Weights of a small transformer language model.
Architecture: RMSNorm before each block, tied embeddings.
MLP neurons of a small language model. Each row is named by its layer, matrix (gate and up: input weights; down: output weights) and neuron, and shows model dimensions 176-271. Each number is 500 + 25 x the weight over its row's rms, rounded and kept within 0 to 999. Numbers have three digits each. A neuron's up and down rows have the sign that makes its largest values positive.
After each neuron's rows, "fires in" lists the words (lower case) most often at its 100 highest values on Wikipedia text that the model never trained on.

L2.gate1079:516508545518480496523516512492509471471559487499489506470479518481498513508491467500482504510495491519456485479521524529520529529471486473502468484437517513490499517458539507525484502473489547510515521482525498513495520539475544503529521491483486489491509513509507482520513550497489517491
L2.up1079:526526515525509452502492518506450492489533480513515501480457479424463506467510491475508474503468519556510506485522474477557497500483474496558483502486475473453483515535532525502526513462471519497476526528515464511538501465481485512455521521530502510491484512505503487507591542521501551527
L2.down1079:514526506527538523527473478498495505513505484534482529512503532504492490458511458521500483501475511525523468515492484464488493490453493515521494499470478486541471507505490436478527502505489527504490562513519493526518510467537452508525522526513429491526501493492501487515475511475500520487
fires in: "to", "on", "like", "with", "from", "as"

L2.gate2249:512536460529502534478502460510516489484500498481543510490523481502559516494485483515467499514450528488500461479515524534520497555475473533489478507525508493502499504524530506488489521473515522515505508526480528529484520505516514492514457500516519522442503490481512501502518537542485453476
L2.up2249:502507492518513504507465523532484552542469457542503533531476468478482467486463477502482473473488456532485501531531552510535468514496492489488529502492495466474507542526515560546493475523507518523510517483450522543521497493468529472502530463488464523469526478468545502474438552481483474497
L2.down2249:473494488515555499524532508529429475526510493507503481462493490513506483505493496537517492488470500504536480491471535523574495515518487502506513491501571479448489508474493494528561500466504532534520487453478525538499456508506500477493468509486553537495477491459497506472507501533525511498
fires in: "and", "or"

L2.gate1436:476457452522476488520491458536479503508504486513559516491480534479508506508474478489513491455483442513506546541557498470442492477450466462519492481503461468502522495532495558508474463513501494529495519513477523508510512482505531488520417535506473496456513488531491511511546566511492498548
L2.up1436:524492450467520496484470468486485483502493469500506518512503478508508491533478513475488470535497517499489452526498486527539488540481480507502529459551552479466514520555512487503490473516530481526525449501487492476498487530522490482480512511481504545476499537489502531510522528509451495480
L2.down1436:482520512506491539517484488506480491509489476476491483495533498530467485508493573513480455510517490469479511533494517496489484514528488489482492519493517452506503535509468459481556511511509541549523501521525462527529483489496478481480546534498468485509503525473469476510497529483492475479
fires in: "of", "city", "area", "region", "country"

L5.gate1463:559513472505478511508514509494498494477487452485537503474525470527502529505482493488518473510518470492473505490511497497474489479491514495474498505478483496492545451500543476494483529482524497513477506458478498481512485453497484465518485521494482485499496498532478462497516562510484479489
L5.up1463:540507474506505554528496472537488512474489468476507479489498480473523460585484471505526517514549469494516531498466476445483494528520542487511513526493495509483489513509517510461499493481486513538520511494473501491518478485520465508480519522484480507514483501547448482502484502495479513446
L5.down1463:522494497523498508512459482542473495472490484466508495484502483445515456526504442478517508481531485537487536536477492476498522542494511492519509521463530517505506534520503506433515489477490474478557472516461529516511479477518459509487515500481492527507492492526520499520503476503477534386
fires in: "the"

L5.gate1702:553514505476504502500478508472556478552547477503487538482474472539493474483529513473465491457494482544524505517493501451510496525528501499470525481485552489482501468518506493513481481513459512503509536472506499504493505489496467532479512511488475483518494503509530459496493529515508538537
L5.up1702:501510507490513502477508499489526499507504455503463509482516484523482475469490473542486454495499546502483522559514455493494434546454530534496517487487504482486473489499557509528494507490475469518466495482491514497496487483537495521509489507519490467496512498522535457455540489544544526454
L5.down1702:508466494468513487481502487522509521524496517504540493478528478505512509486476529545502492535477521496526520546488483484504491531466507535477537452495521492480458498496540524549514503461491521483482518464589486510485536509519538499486484509529540517501422494501517517504531497508488549476
fires in: "up", "out", "over", "down"

L5.gate1486:513571493534510526459523476455512450467489488522502533526517463554498525489488520491482481568512523495519487514512532500548541493527501518503485473524496524466512442518470511463447459523485519477499503518482480468438505478499514497481499463512506483507495469486496530524488530482466500518
L5.up1486:484524505544493520538489520494537480471513517483465489537418552501576524498504494501470501526443455524481502527492497519530508508500540527501511488529474503480489481531501494483507541475496524461499482496486455458508492544496511514535479508496537463503493484510500494552464520488461533459
L5.down1486:540558518551484537485531470454513532498494491485486538522483532506453529481495487490470494531457547520485467510536499521534525477527535480473495498516499486471485469493486526481469502517490481512482452492527490477471515520522494511525507458489469521464515457503493508479494516499498506481
fires in: "following", "on", "upon", "prior", "past", "followed"

L5.gate953:544496500535509484518499500515515553491499484482512489429531481546466522511468531557488502468525562522522442446525484489528520478461487500470458513498493510566500469493492514496499497510506513493486522516479521489488498527503477521445516487508476482484522507485482488495527511504533466498
L5.up953:530488516492543473500521448470515515504500485522505503501509501527513472437501516514536492540511507498505492507541511529461499461469484499501486527467540489481508446499474510549490488497507530522493493518511477480500490483481513510524538511525478491481501455445504494479508522499569500497
L5.down953:549478501484533529556534495532457478495482547474527482487481544465485494514515497484533484489501489505518524586519480525461456475526478478498517462482545523484534519482501488520524492472502481476525520493466450520567486463483502553501480532528503513535514540519503495483534548483518522503
fires in: "an", "anion"

L2.gate1155:544507483511476523522486512507523529559508443492473478481486438528493474496491471477436492484511519445489484505529546504530533475462488514506482494470514498479526535512508495511520524486510538530485495490490531517502509470444492507494524494489510538514531503507502509510513507536516519477
L2.up1155:533480487452512522540490542511509528503508466490488447492490454461455524525522465526490480539496493536476502470499510526507482475501551511486461492526513463498502519484530489506498503445512454509483492500497499489455488474474525497488518478484486482441565502516512486464532507509508546557
L2.down1155:477497465475519515497518491532481496502483489491484447493504511461526495511499482537501483522494473502503520489468525533487508467478488512498437547482554487482470491521509535479493528473499574509453489507510530495519472446446487477490523474536533497496496517477513502475551477480484538495
fires in: "or", "as", "possibly"

L2.gate1669:521484496554517490469515479497531510474512503475534510470521502532576522442533515464496466507479455475512490487538505483530482471518528470486512518488485494470466475491514492481486529483556493507512511506458489488507481490531504482439521483513506507530504505446477516488487476510489477516
L2.up1669:511500481477481518529537536528474493488538468523513530512499475514468475482508498475506509491527499520489495495546523479525513520533529478530528541539470497494470491485466545480500485470477517469530488475494498513535463513506523475503505490492500527474501511531477511476554528510556506479
L2.down1669:537471466521533529480508489520502514542538491448465457526465512500548480470456565505505511503476498518522528511522509483512490523533505505448493531515515495510487523515497484485512539492511522510531459528536490524515499525521477478455494495507504519490479514537510493520520501502482522499
fires in: "this", "that", "of", "these", "percentage"

L2.gate1760:512477491477527528514511504514469471524475482520482484510478481447499513520477547503493446506471488471475515484521501533504502519507500453528508488474507519492490500447509477492485502536511487454478517469497533459531525499492546509522526492506521475528501477491488522458535500488520529474
L2.up1760:522509482527482416510530465512470536501551497459482501503523510507501549523536510499517477486513504521488556480523498492515482489470480512496489461446475486476509540497482540520469479489419491496475489483526485531472529439489513502487519493491488523498524547499476492542536477470492514505
L2.down1760:493535484491460478531505504508443525520503501500470486558522474529483431464466487501488515456498479535491559470492515516525504499484508452511485472488505491453555504461477532485513506540472468520503522549533534524530505495511471470567521481522501512494517513519541528493501496515534524506
fires in: "from", "between", "it", "with"

L5.gate687:504487492464478509500515500500480491517532475514510516511497517486453520438514527493458483493494460467522512492480529470418494508485501492495505492525460519517489463494504478485475492509529493463506535549500537490543527485493498497497497491499520459500466524502536495532525505522463471552
L5.up687:507514555531517507527506476455493477474552505470483536533498524528513492543493551485507454487471501485520542494506474489500536479475510508450487507531523518458507506507508475485509541504477471493483562501484526502501484526444474526499491500480463457515512473484519477510518424520481496503
L5.down687:473500509457480481496476503497501499534520496507524496509505505460524445438500505530499439519502515476515514481506472477443500516508504531502529507525493537532482450494517432506512518492505446474474507532499487492492477493514513520506453533481466506503496483468536480515522515516476505510
fires in: "for", "forbes"

L2.gate285:493500502498485510536514494484511513507487505500484476469449528447535471536473521512473515470483506515513523517452491446529497488499509516502516510502526488452508518495483509495511462455522491504523487481510504487484533518522531451520491525528477514483501521491468502526445502505508526462
L2.up285:504537468493492533539539517461505521533513464498509523473504533479501512477514503492507480511534464505493520491486487479439490499489495488444492520485493448490509497484511497471489474517503452464480486462524495545513515487487524455512497522468459486497531506518515471507513501510514475513
L2.down285:525454493495475484476474488510476490497499539526488459500462497474505470510469461518464550483480534497476502516455500459527500482479481504489504496516482520519496516514503525482505461462515512496542467500474552472485509511543480488507531463523506504530527497498507511516501517492503545431
fires in: "the"

L2.gate2161:493524504551494476495517545507533456537517516493486482487515502467509487527494554515484506512458497488452502477447489495477515539491510483491513517475503525518473487475525479471484485502528469423468481461472495465515494505493459508527503485482550472501503447485477533507508534467489522492
L2.up2161:492503508521506450471483532514537517507504471522506513515510487486516483491507529507518523490463496491485489522475476494510443511497508538473508507487485494508480496473506515481509506502498490521534489480506540520527486515509511508479479514487539486471466450473515496514537471503508509504
L2.down2161:503501519510498487503540512519498523473488521515506454492482495488544508515491471541519536474483491508503492494478471472511511496523523539487511489511492549485498542546450476485505470484514501501488476465511483491500474545489520519492477505524514515529493500480502520524487478493487562381
fires in: "the"

L5.gate1829:480503494519441500497488490542466461520514544504514467497499483511486479489521518515498520476541457521492559542474512492458503527548504550517495519434459535539480488509481515472523502538499489475547538500492519527520497473489480506469518509477507526474484516470466529492499484527487509463
L5.up1829:482514497528510547494502512511523519519488490460500484522525498509487470526493478503532476514505464502456476470521506464542479480509493510500532514504536517513456528511493508519502520497490508520478478505471523510502466524540473493467508492490492526471493468464514494464462477448481477504
L5.down1829:459522516477541535511512536537490483533489501505496486493529500461522478533490516513490526506527491489487497520543558514510470519520510511523527481469470502484511522528492539492486553499501485529510486487490515531507510555453500502493516514487506475529485467488480493490472530458518521495
fires in: "there", "this", "popular", "appropriate", "used", "important"

L2.gate0:493488484512517522568489510489537471478468496505467527482459489530511474516497487448490466512536471484470512467504499483480504487464452517503490501523514511510493479521488518526549477483482427492503494518492527493504531491453504488509507514560501469518545456544518482535545502481468492553
L2.up0:526550483492483515464474499503481493502474478495497479486530476508457483494542445507461494503505495510478529488555498496518492472521505478501469504519478524551519536493498468476500490509502434491494516523493519508505501499526491528524531513554527541500515492510539563566540558512490542549
L2.down0:480508484512525541476490498512522466490500470471486511467523485498501516521500463497497475523516504513505456489464484518459455506484463503480498478499501487516449513472514498480508519479508508527494493504524499511524496505519495489538511494461514558516521551502507480516492473483544486502
fires in: "in", "of", "through"

L2.gate1824:506508494482493513491476487508494476506522505448530455516491521489511498519483527475503502493492491460508487498514495521483493514512519486511524469494543462515491470518560509541491482472475495504466483490536528485456519499463477505484472488529468479535481502484505481524527493502538490513
L2.up1824:516545528488514544467487457487498534512456467461531524484461593543546483485471512511472471489542508461491477450467498463474518502487500477511511490471487487544476483490532544514512508504510441487513491532487480525495502532498458496525501495460492502521471552456501487531515471494543486473
L2.down1824:507523502522511506471514492463506471489495524483526477504551511493474485493486503505481472469505508461497488441501513492475534490495479487539537497499481490484474471538481512474447507448512484464516499474513509443467513516493504472504500509487454503496502509466470495491518448520527521472
fires in: "elected", "election", "for", "elections", "in", "district"

L2.gate301:519507493452485505520522520470521532469482450532507526511467443557494517503501470487491539527494494459502510472506493508467442566526499471493487501536478503533531547480522529481449483496500481514525513523501495522460528540493459523535474477508525515533574475500485501520466496511515494530
L2.up301:486503525500453509480499490537502498490481471487494517497535462525460478545498545471510500561478527508542465452516450524499429495481497508505486512517466475524522519471495490496460484503505495530513444505503505496520517511517497502500485514505475511471509467498486475534480524555471529546
L2.down301:475488494498482518558500514480546505477486487498500467513485481487484474508492475515494505512489518474495490426504461488505511489474508408493499525502448504585521533473466470534466497512530515494499489484505510504500493486498487505485512473498510450476473479537482524475518525524534497523
fires in: "u", "under", "right", "left"

L5.gate613:505513471504455541523469483498473528490512487495562468455501487506478529504511496441495492519510467532494453528508515484487529550489471541507517514493491482484530504553483495498502462491472534509475490483451544516508475523477539462498461499518532494555487502483486472507489526519490494507
L5.up613:476532496526514476462550482543461506471477492452550489473559493532506460484498488494521509497509564526504463521462489500480506470486513472573487511477486479503518443508529506475464488483499492485467512444519499462483513516495470507489464538598485524514495491476514485477498450495455531476
L5.down613:472480494522499477471527481501470542473492532520570479502546535513500479506487509491508539534485522500492488507487512484462502490483499535496545465483525461489517491526506521520501497517491513467518529505459505503493500518532467519502463508535494514531515485486517529488465474496514545473
fires in: "an"

L5.gate310:535472503505476511503511482467507493461486515471454492488456460507520505504481502456536479527516514494516543526521489452514475480522484456475487480523482489488514497478505552491473517506519503474502478547507460438524563508489501503528484484489492470517482535487474462510435453501474481484
L5.up310:495575504468506461494531516501495517496470503457460506484512496485538510516519444499538518543503519497522485472491531505482520445490519490459477528525497513506502524500491508469506497508484525466506481446481418475535511542498512476524499483454501541519511441488479502551492469550486480479
L5.down310:493550486487496477478499506496529529495498486461496521500503501469498513514484456509460477542496541501489494491480495438494507458504516484486495475529476463489487472536519444478518507491507498494501489492509496495514496525518475468549560509511504519491503450513498455512529510470485485499
fires in: "after", "of", "during", "upon", "following", "on"

L5.gate2064:511519496525499501509488528448506497500501484476499483497483482513556483507485513458517497488530470482453518491551495497442519505551470548500505509501551469522548482477489500510482515523517444475524511502454463545453501545461477474532455518483520473506521538455501473506521468513471502495
L5.up2064:484472473537497482496438527485514544486489515463482519463481500498541492495485531510534502469509490499480512515535467481475491487516449539484527528499485495512527527521480510528503469513484474505496487498505497558463479538510514501555448522486509468476548521469511507495513485497489513493
L5.down2064:515466500507508479497483479503483537512521499506505492491484526481505496501498512503459480500511467535514520522464465529505517452499481496524507551486488479448514542526514511502478454508495486480489453498514516481450485484487534529519498495516507512455509493488487463510503503505505601558
fires in: "was", "is", "were", "are", "be", "being"

L2.gate1115:526527491501513468528483530499535554530495477519546484458455529496470507500536520494467470470466485513555502500495492471503513541502513497483499474486511453490503514485492512493500482463437477478523522525487511488493499465498458519475511486475494525470545459536522456478533477499490483521
L2.up1115:518481525459495522505523530509481478518494470490485499461506530512468521522508519475515549540477565471464485520516476478485452536501449521463489521504528470506508492531507521556501478486487488490522497458444497509455491489491482490476480553454468472486502520475534461483496489483481490504
L2.down1115:494499457485495477501468502514453518535501511542479474475505508493486475527544521517489517514492490541475472497532489491496471473499491506519504481515523497533497498537498531511516546487496474489482541491514514511495538455540529466519519533518539511548519550480508476486426502489511540504
fires in: "of", "with", "to"

L2.gate2298:500499461512494516504499494499524516496514478517538509531483479479527493463463518499526431512510515483483541525483515458511499481436544531486493548489539494547510482497482511498489496542507478513513462491489479548483518521450474501523485478500494499465509492494535479523476508496487508527
L2.up2298:505506501520491489477499532507488509496561434506521485517520510517536516541485502512500481507491563515472518459478498512499471553472500555500477542514529513504553554493485484531493515554548469532464488495465464531487519530476522518538473497500514486478502542474497443516483513496521508510
L2.down2298:444509521459502499508488525491525487500501518512520468462504509480508519482485495521494506518504453518473512491490479508514504483501504520520500526503520500489501522498517525527480473526492550483472493515528533477494501513515482503532494502498478484472526525488505482521507503500487541502
fires in: "is", "was", "as"

L2.gate1948:510486464508509500494464500562532469480524469515493448511483498476523492517488480489510491470471525484480514523503502492458516507524506485522539522463492523490522463498516471474534503528512478493490485536501476538477466474498467529498505516481471472528487501496528517476479520490458429475
L2.up1948:509516470478520517512492513493517504547496462501533521484503444469510537470526486495488483459505520504485527477515504508502498513550499506480485487463519495477498460485523527485505449527540480485544529489529505494467498485447467537498471495521508522500449525517560535475472491507501485495
L2.down1948:496516481502502515531488467517494510514470499473540486508480539475542502487487487470472496483482505456501530481526484414498523528480520476514488500507513525480501509501523472452504481505526532520511477485520478520504473509521486490532508549452485523502475520554563499524488479512486495413
fires in: "the"

L2.gate1935:535496481521490448530459493466496513474525522512501498447456501509490490445521519530465483498495463511496466510526524478563527486464445484496483446503509454532504483505495473502500490507475496474485496500502527494482504459499462491548523510478513501465516495502518482498509494555501476504
L2.up1935:527472535496488480498488474512569516496538500512514515459524521525513484496512491503502541484487492473467499501536472463536511531500496513542512462455521461519492507488482497495484471506536532519529537512476460538538522491482479464511499529519475509494459508531521519494519488477520479509
L2.down1935:521532473483531502484487504501566542470464495520525504475457518513514517506529507523495549477476494448519490478506508489520492508460511512511505450514516449522503520436492539525493529502514549491514479493525493544500466500486466498524476502502490509486513514510523511465500493500539508492
fires in: "of", "with", "in", "from", "pts", "feldblum"

L2.gate599:529513481495560512487474537482495464512547489531531484528477512480511501537524535538501482509431504512498553497476538498511493462470535459474512533498489482521524524475533505526453474535500490484487562514492494496505516503482481467511512499522525517471530490489467461482544490518465457490
L2.up599:511496509497509531496469528533533526504521540506508529485482499486460507503510490462449531495459507498503500571556482475521500493454491548492467488470477503494551488537484463479503525517524539522491503526560479512513500496503472502500499502500472474497482505445439489518484498515505481475
L2.down599:496523523516521556492481476506471525500460524529490504487485505477486471543537437499488457547466520473532441504521527492460518463474494477496516464511499517475566481501482456491519511554494550501475538547547513487503476486478506510475482528500489471559499522494466460520480513501506489474
fires in: "to", "with"

L2.gate205:514441529523460503489479492471528446468518489506511516461518491486541484472507519504547504498519451515493524522503545480498562489471506501483470504485489544494532540462510446486454492545482516460510511525511479508513523434455527495525498515509469470519500436510557518502524459514466453487
L2.up205:540482555506546498536528466470520476520479463518487537480523512453543516525502511480526516514544522509523478497490515469464504514476467518502468483488479513495492468461500471524483493486476553468464521502505484522515530453497482516534454505524475483473539521501526513512547517556516489494
L2.down205:480499518489519472506493486556524526539449496516503493495494505524521507465500486522545498502458515453525451444489521451507485526501484483526500480477490456504486470486478516506539527497483542463499526516498526487537510470533433518527489536520427480483519512488506492512487464476553532501
fires in: "with", "of", "for"

L5.gate2002:511486493500454512515560486503434498472505512482501477472525467521536439503553487479535502520549465502490489513533496473525549483513476447529510519506521490504471499493537488526490554519455503503485524488506512495514504492473505466499482483501511477526493520536529535490535510499483499472
L5.up2002:526484483471514493483569542537469511484474463510470508482486503497500466513487517487577518504485479534486488469500482496475480506487487467494521473524504478476529504526535462542489537478486501494465510504491482525538514547528517514530529532475506487472531536493499499484533540545530516475
L5.down2002:500526506489519531484528486497521504463479473517462523485464481541506502475485513481538504521457474496514489477523519518530428490462491508471505514526540503489545552541512462521489522462489536518510500497505460503502540515494497458498554475511477509503502541567480529477490507530494525501
fires in: "this", "addition", "however", "also", "another", "second"

L5.gate1863:475569478506507485474528514534511502503482508490531481498527485492466501515492520508469494497518491525525509496518454526456501487497490464468469499537537494457520499516502466458475502462479469514504502488510510523472545545516522490501465531531509500495531491466523480483496468469501486517
L5.up1863:497493482481516493476532505510473499472532481516514453478500516509489495535505503469452546489485521537541510529549478547470519512477503465502486521503520502469548517490498483438476524463426484477517491493515523486488501551533502476509471475479553518498506513460490467475507486519451481506
L5.down1863:470504497511506508479485488533494542451527482498504463456491527493469521543511504490473486486455520531509485533489489523475478528498519515486477541443511486493527501447465479486500489512471475503503484456525495488517518487518519521518475500466514492460512479463498478502505474504521557540
fires in: "music", "sports", "football", "biological", "microbiologist"

L5.gate1460:500455509483476493484498455544466528480526518523517531504528506506466519520481482462467491479532498539515521474526500534506492529471541537534519481485518487483531503530513472510503480546546486488514503496497530499501468542466505498517486520516514461459537485533458538469505497519496486489
L5.up1460:515526473475535479482506500491472518502518557519465464520502506521499477483488497539580515522525537466494520488509498493520556468517495497459485503500503522530532478519513491521478560449510495506524490509490525465452513459451453507529506510517486481474517474518519509495493531478486536463
L5.down1460:482517459490496529474521507528481460489497495529535482459470495495482477514519524456525533515500490480504461501516487508519486508493520452540490516504513472490573480506522480490513492512475501474484481499456510501492446495494533503525510490481501451513512512480537498496484537505493508462
fires in: "a", "an", "strong"

L2.gate385:506538489478521543496480492440555473503497486478451557507505511516512507499520490541454499488444531494488558484489483461493542528513523526501469498492512517542510486509506435535486516535510478489474496506519527511508489482515504508502494494458523478519498476448565497535486530547521482477
L2.up385:545530499486510538439473481513507524529513483461537516487476522528476503523504496494484532479497492457461522490510448484487502530507491533520549504442488492543502507506501504512473503535487504506507541519490520492544469526498514534461457482494493494458461447476506492499448470486482467504
L2.down385:521523482484497527485466535487468461482493504415501508450519489492494479479459527497481500512511497507485501513460471498449500551457514514496523482466484494500524501496496533486502484495499470480521517557525519450531473520480503541475488524479490505540513479534478482506501467520457486519
fires in: "for", "with"

L2.gate2147:504539490521491528496465492467466475470476524504467500510505502561473470530501498445496487501501476503510515489565458525513492477491446453451521526466524471483518452532509525489504469489460515512495427487465472512517444489492533483468513515509495526485531520535524523519541521523473496522
L2.up2147:493488538505545490480496501475482470488506498458495584510525492529499479554516460479542495557516472511535530475510506445481528475520522476466505510528503507520503480465487476507497514486508508457500506514471525458516507492490489505475523489491539491483495529499500518505498554516489505478
L2.down2147:508508536543503491484482510504465488477444450518482536451477496504483523510496492488525518555516452543489491446491514497509492504492541518488499528501513528500516522516468482457506463508550480499521511507466512500501502457533488477493531506481532477468468483484522455529486478505457548470
fires in: "of", "de", "hermannskogel", "constantine"

L5.gate114:474459491531486517506489514472504451497506545526489516485526466481474520474490473492485538484499495448458492481538463514467507491460508515480488470478515489489456477465510495526512518497512481455544544516474505530519537521512506513476492481497463502525494509498502476512504478514460502514
L5.up114:468500484551525487534520528521512503533513511499477483496456474511503492495440506521517503503517509495478487526500507526510472513548536494501495489515513528500489555530469495466483485531494514461525517494449543516501506572483501522484548496500502541487499492485524526498500513501521453496
L5.down114:511475530495522532485501487520495454500483489531494463483525497516483510547474530513538490522549498500475511500522499481469501492505474521516481499535499460509454528487555479473515496507500513515508531502469539492531483523468476530486523498503521514521531481522485513510507469494477480550
fires in: "in", "according", "during", "like"

L2.gate728:503512480506492553514507538511470528488482483560448512437474500512507487515504461496496467519489489526516499460529494526554525500506448517504513465509522502562504462493501529522471514493527511470487432511524482457506481488477522491574476480479531504516479491478492506502466515482498467546
L2.up728:498517526474493521494511515526486466503478438520470496510522568519493498457511481473486457560489487469451525480484528537505505503506502512529507503483478557529501539491545509540496461476479495504506474519540512525501472505534486493512461504501481491491496509535480505492536470466531487491
L2.down728:538514503526516538532489507538512546545503490482501548480523501506468460492519493490499469513470495485451483486512467501494475481471481480496491488557484501528507514485455497494520490471531504509456479524459478498517472540486480492466487519476475483495538528491500488480490455479541484485
fires in: "in", "occupied"

L2.gate1982:505483465480489489490500476502534464456528503461505483535492455483511475494486507498492474553487485503515488512477511482496431479497494488478530548487496476524505466538542537497503545524513487484479520510529546499498498483503520497505463523488510528532477480498488474549488496503499462490
L2.up1982:492524510514514488514480491489488522474483469485544515473507495534501493501470488465534483494524467521485461442518479452519529501518522460484498538459498485420470471495507532494490508503493514501533445514490511490473521472503491472513533493502511487449525517505532503526537520554451524484
L2.down1982:520492523505539508489464472526471506490511514513503510498509490538492455471482470511546506513511522509538489522519522496516467505458482503491477517517469523474507566519449487557508531467484504519494529492510515524531530514512495459508479491498489502528518472457501539479521486518462466539
fires in: "being", "of", "those", "these", "people"

L5.gate607:507558509477506481510468536507492421492478522482475521518530494548497538488493482483541464496520508479515494478498524514501461537518532510521472468519520504521530468469520476542511516488532475505464499521505540501515486491431516485461511481472509458527510477488430528445503526470490492498
L5.up607:508527503462518469518505537530496456504516517503508527467548470476520523494483503525488484514519511480502478508532509502516507510469498506542509515531487508510524507533411529485485493496494521472487490516513498510502488518472518478457521500513472439499473525495494515507482500468498522456
L5.down607:482550506475486507480497496545495498511519543537510504512512501468530502466488482533524476534514500445492475489506502521539503496476504487505499505531492533466495525513492526500478488530507517521471483477493533485448506481525519496523468481515518483509512510489479492474521502484503613386
fires in: "a", "its", "own", "their", "whose"

L5.gate1234:524527460521506515490502491490513515485542499474506495494510510477509498513503516493548482504500533533526508519497511451478439447519494492493547499531468495510521526542524528474500512501510487521533511473517454518457536479497524488481482478470506503523532465473481518496530530498451441500
L5.up1234:504520460541495489504481502477510541456540534466464491492501542474514505543526527525525525515476533555507510535462469459483465484524494481511520497500516500495510557528503540476505516489502505525493505499497444511481545493490532514511494507488504508529534475489455501491531520472481466502
L5.down1234:487520480496525516455492524468495506496531527510506458504511516504516528529525532482569505538487509526543470511459510482502498502525519497504504499488478506517516495505485511503497527464507513508475512487528484496526513521494491479500497503480502533525509495491462547490512502515463504492
fires in: "that", "this", "those"

L5.gate993:489460484490526500511494487504523491460555498498493482495532471515530480501478490462534493520586494527496566544461502493518517528484511496532498501507518506484520513473497514505483554513470517512513500469471498520483518506486507506492503505495499497503502547482498509472490509552513522474
L5.up993:528487474491488504471498549544506528467474471525512476482515515508501496483481524475481452469450504475468530518511528498496461549479488446521527455462537490470473481507535490497513480484503474498488484465512496503483472497500538468526510514488521502471525489507491519519561519470482502498
L5.down993:509468507510479511478485501544511506491472524461502471523506509505538481484520499508495515491500512530512529493466493462493530521495529491500489471490499543510513536522501483472487527478504522476511467469487498515519505526532500529507468506489490502520508457480477506499492471527486551367
fires in: "the", "new"

L2.gate463:519483503508504553485557495489464507444504532508501486499465503507543528513515485503494515487537480528496466523494549458484461489513517480508505529545482513517486534502538528452497530503509511533506494483485466511477522514483524502476488518491472519523489505489468541457510477513500497471
L2.up463:483468500534525542523492542518471505471478492482499505521521518483519476523459536504561489521495504515458506491466530498483527482479510465535474518461512491501472510505503507551516522503482543512515511483496535473467472485485526488531501521487478509507478527473494479487508532460520474519
L2.down463:490508501497517525505484527514466511502511498478475447517553463497548466493478468496530480511473503545498442547515510459538474482485534457489486496503518491489508508486525466563538484454544511508466473475498510504504531479513522510504480515466499518505530491491497515505487511485527475482
fires in: "this", "that"

L2.gate1330:483471523542532497484499509461531500481503542478475517452512494484474531481488557486511544527513470491479503495508502485486528513481516475506468504556499529491447529466492523509499494479507467492513533483480523481463517514493481497539523503469444497475512441494492484504514512498487482580
L2.up1330:516512500499489502522479472469483487521475519497495511501484470514509471491522486552472514507496512450502525478525527505452501508458513493553476472470518492525480479443500485492458492488520447507478500536486500489481508488476478482489530477516475489501528526525475512504496504530474477494
L2.down1330:483505525437483531523480492498479506532477518485485506523505481467474456491471491526477498565490492445495502516496505488477464505482482542524528461504527478526492486500485525526540484469457477497445496564537531533466491494488417481469477492521486476489548519553503493496531495494495486498
fires in: "for", "in", "listing", "on", "temples"

L2.gate417:473532493474476495528498473482521480540543457510523476516515518543455536502480504455502484505469463459476513465479522529501546502526523528490499504451461506518491494530508491439485515502539502494499510513539546467553476491439532529489466502460526467523480498488478476524484526462487453521
L2.up417:475507486478506518520507506477481471505503480468496495512481506525485521470510521527518483508522481492513514499475472466462508484552503484474501489480466515532514504536491539501495489496485467521542515515516517503539496510525469461495516511507515441508530518534498498560480518522485509512
L2.down417:473513472477525497479512453488479479567455479472498499512485511525498475509493485490451472470488489506454540482499438515520506501450515465497544456455447489529506509530527552485519528502493505461482465545478503506517458483505516493516507482475538483518525511527491496524524518513487529491
fires in: "for"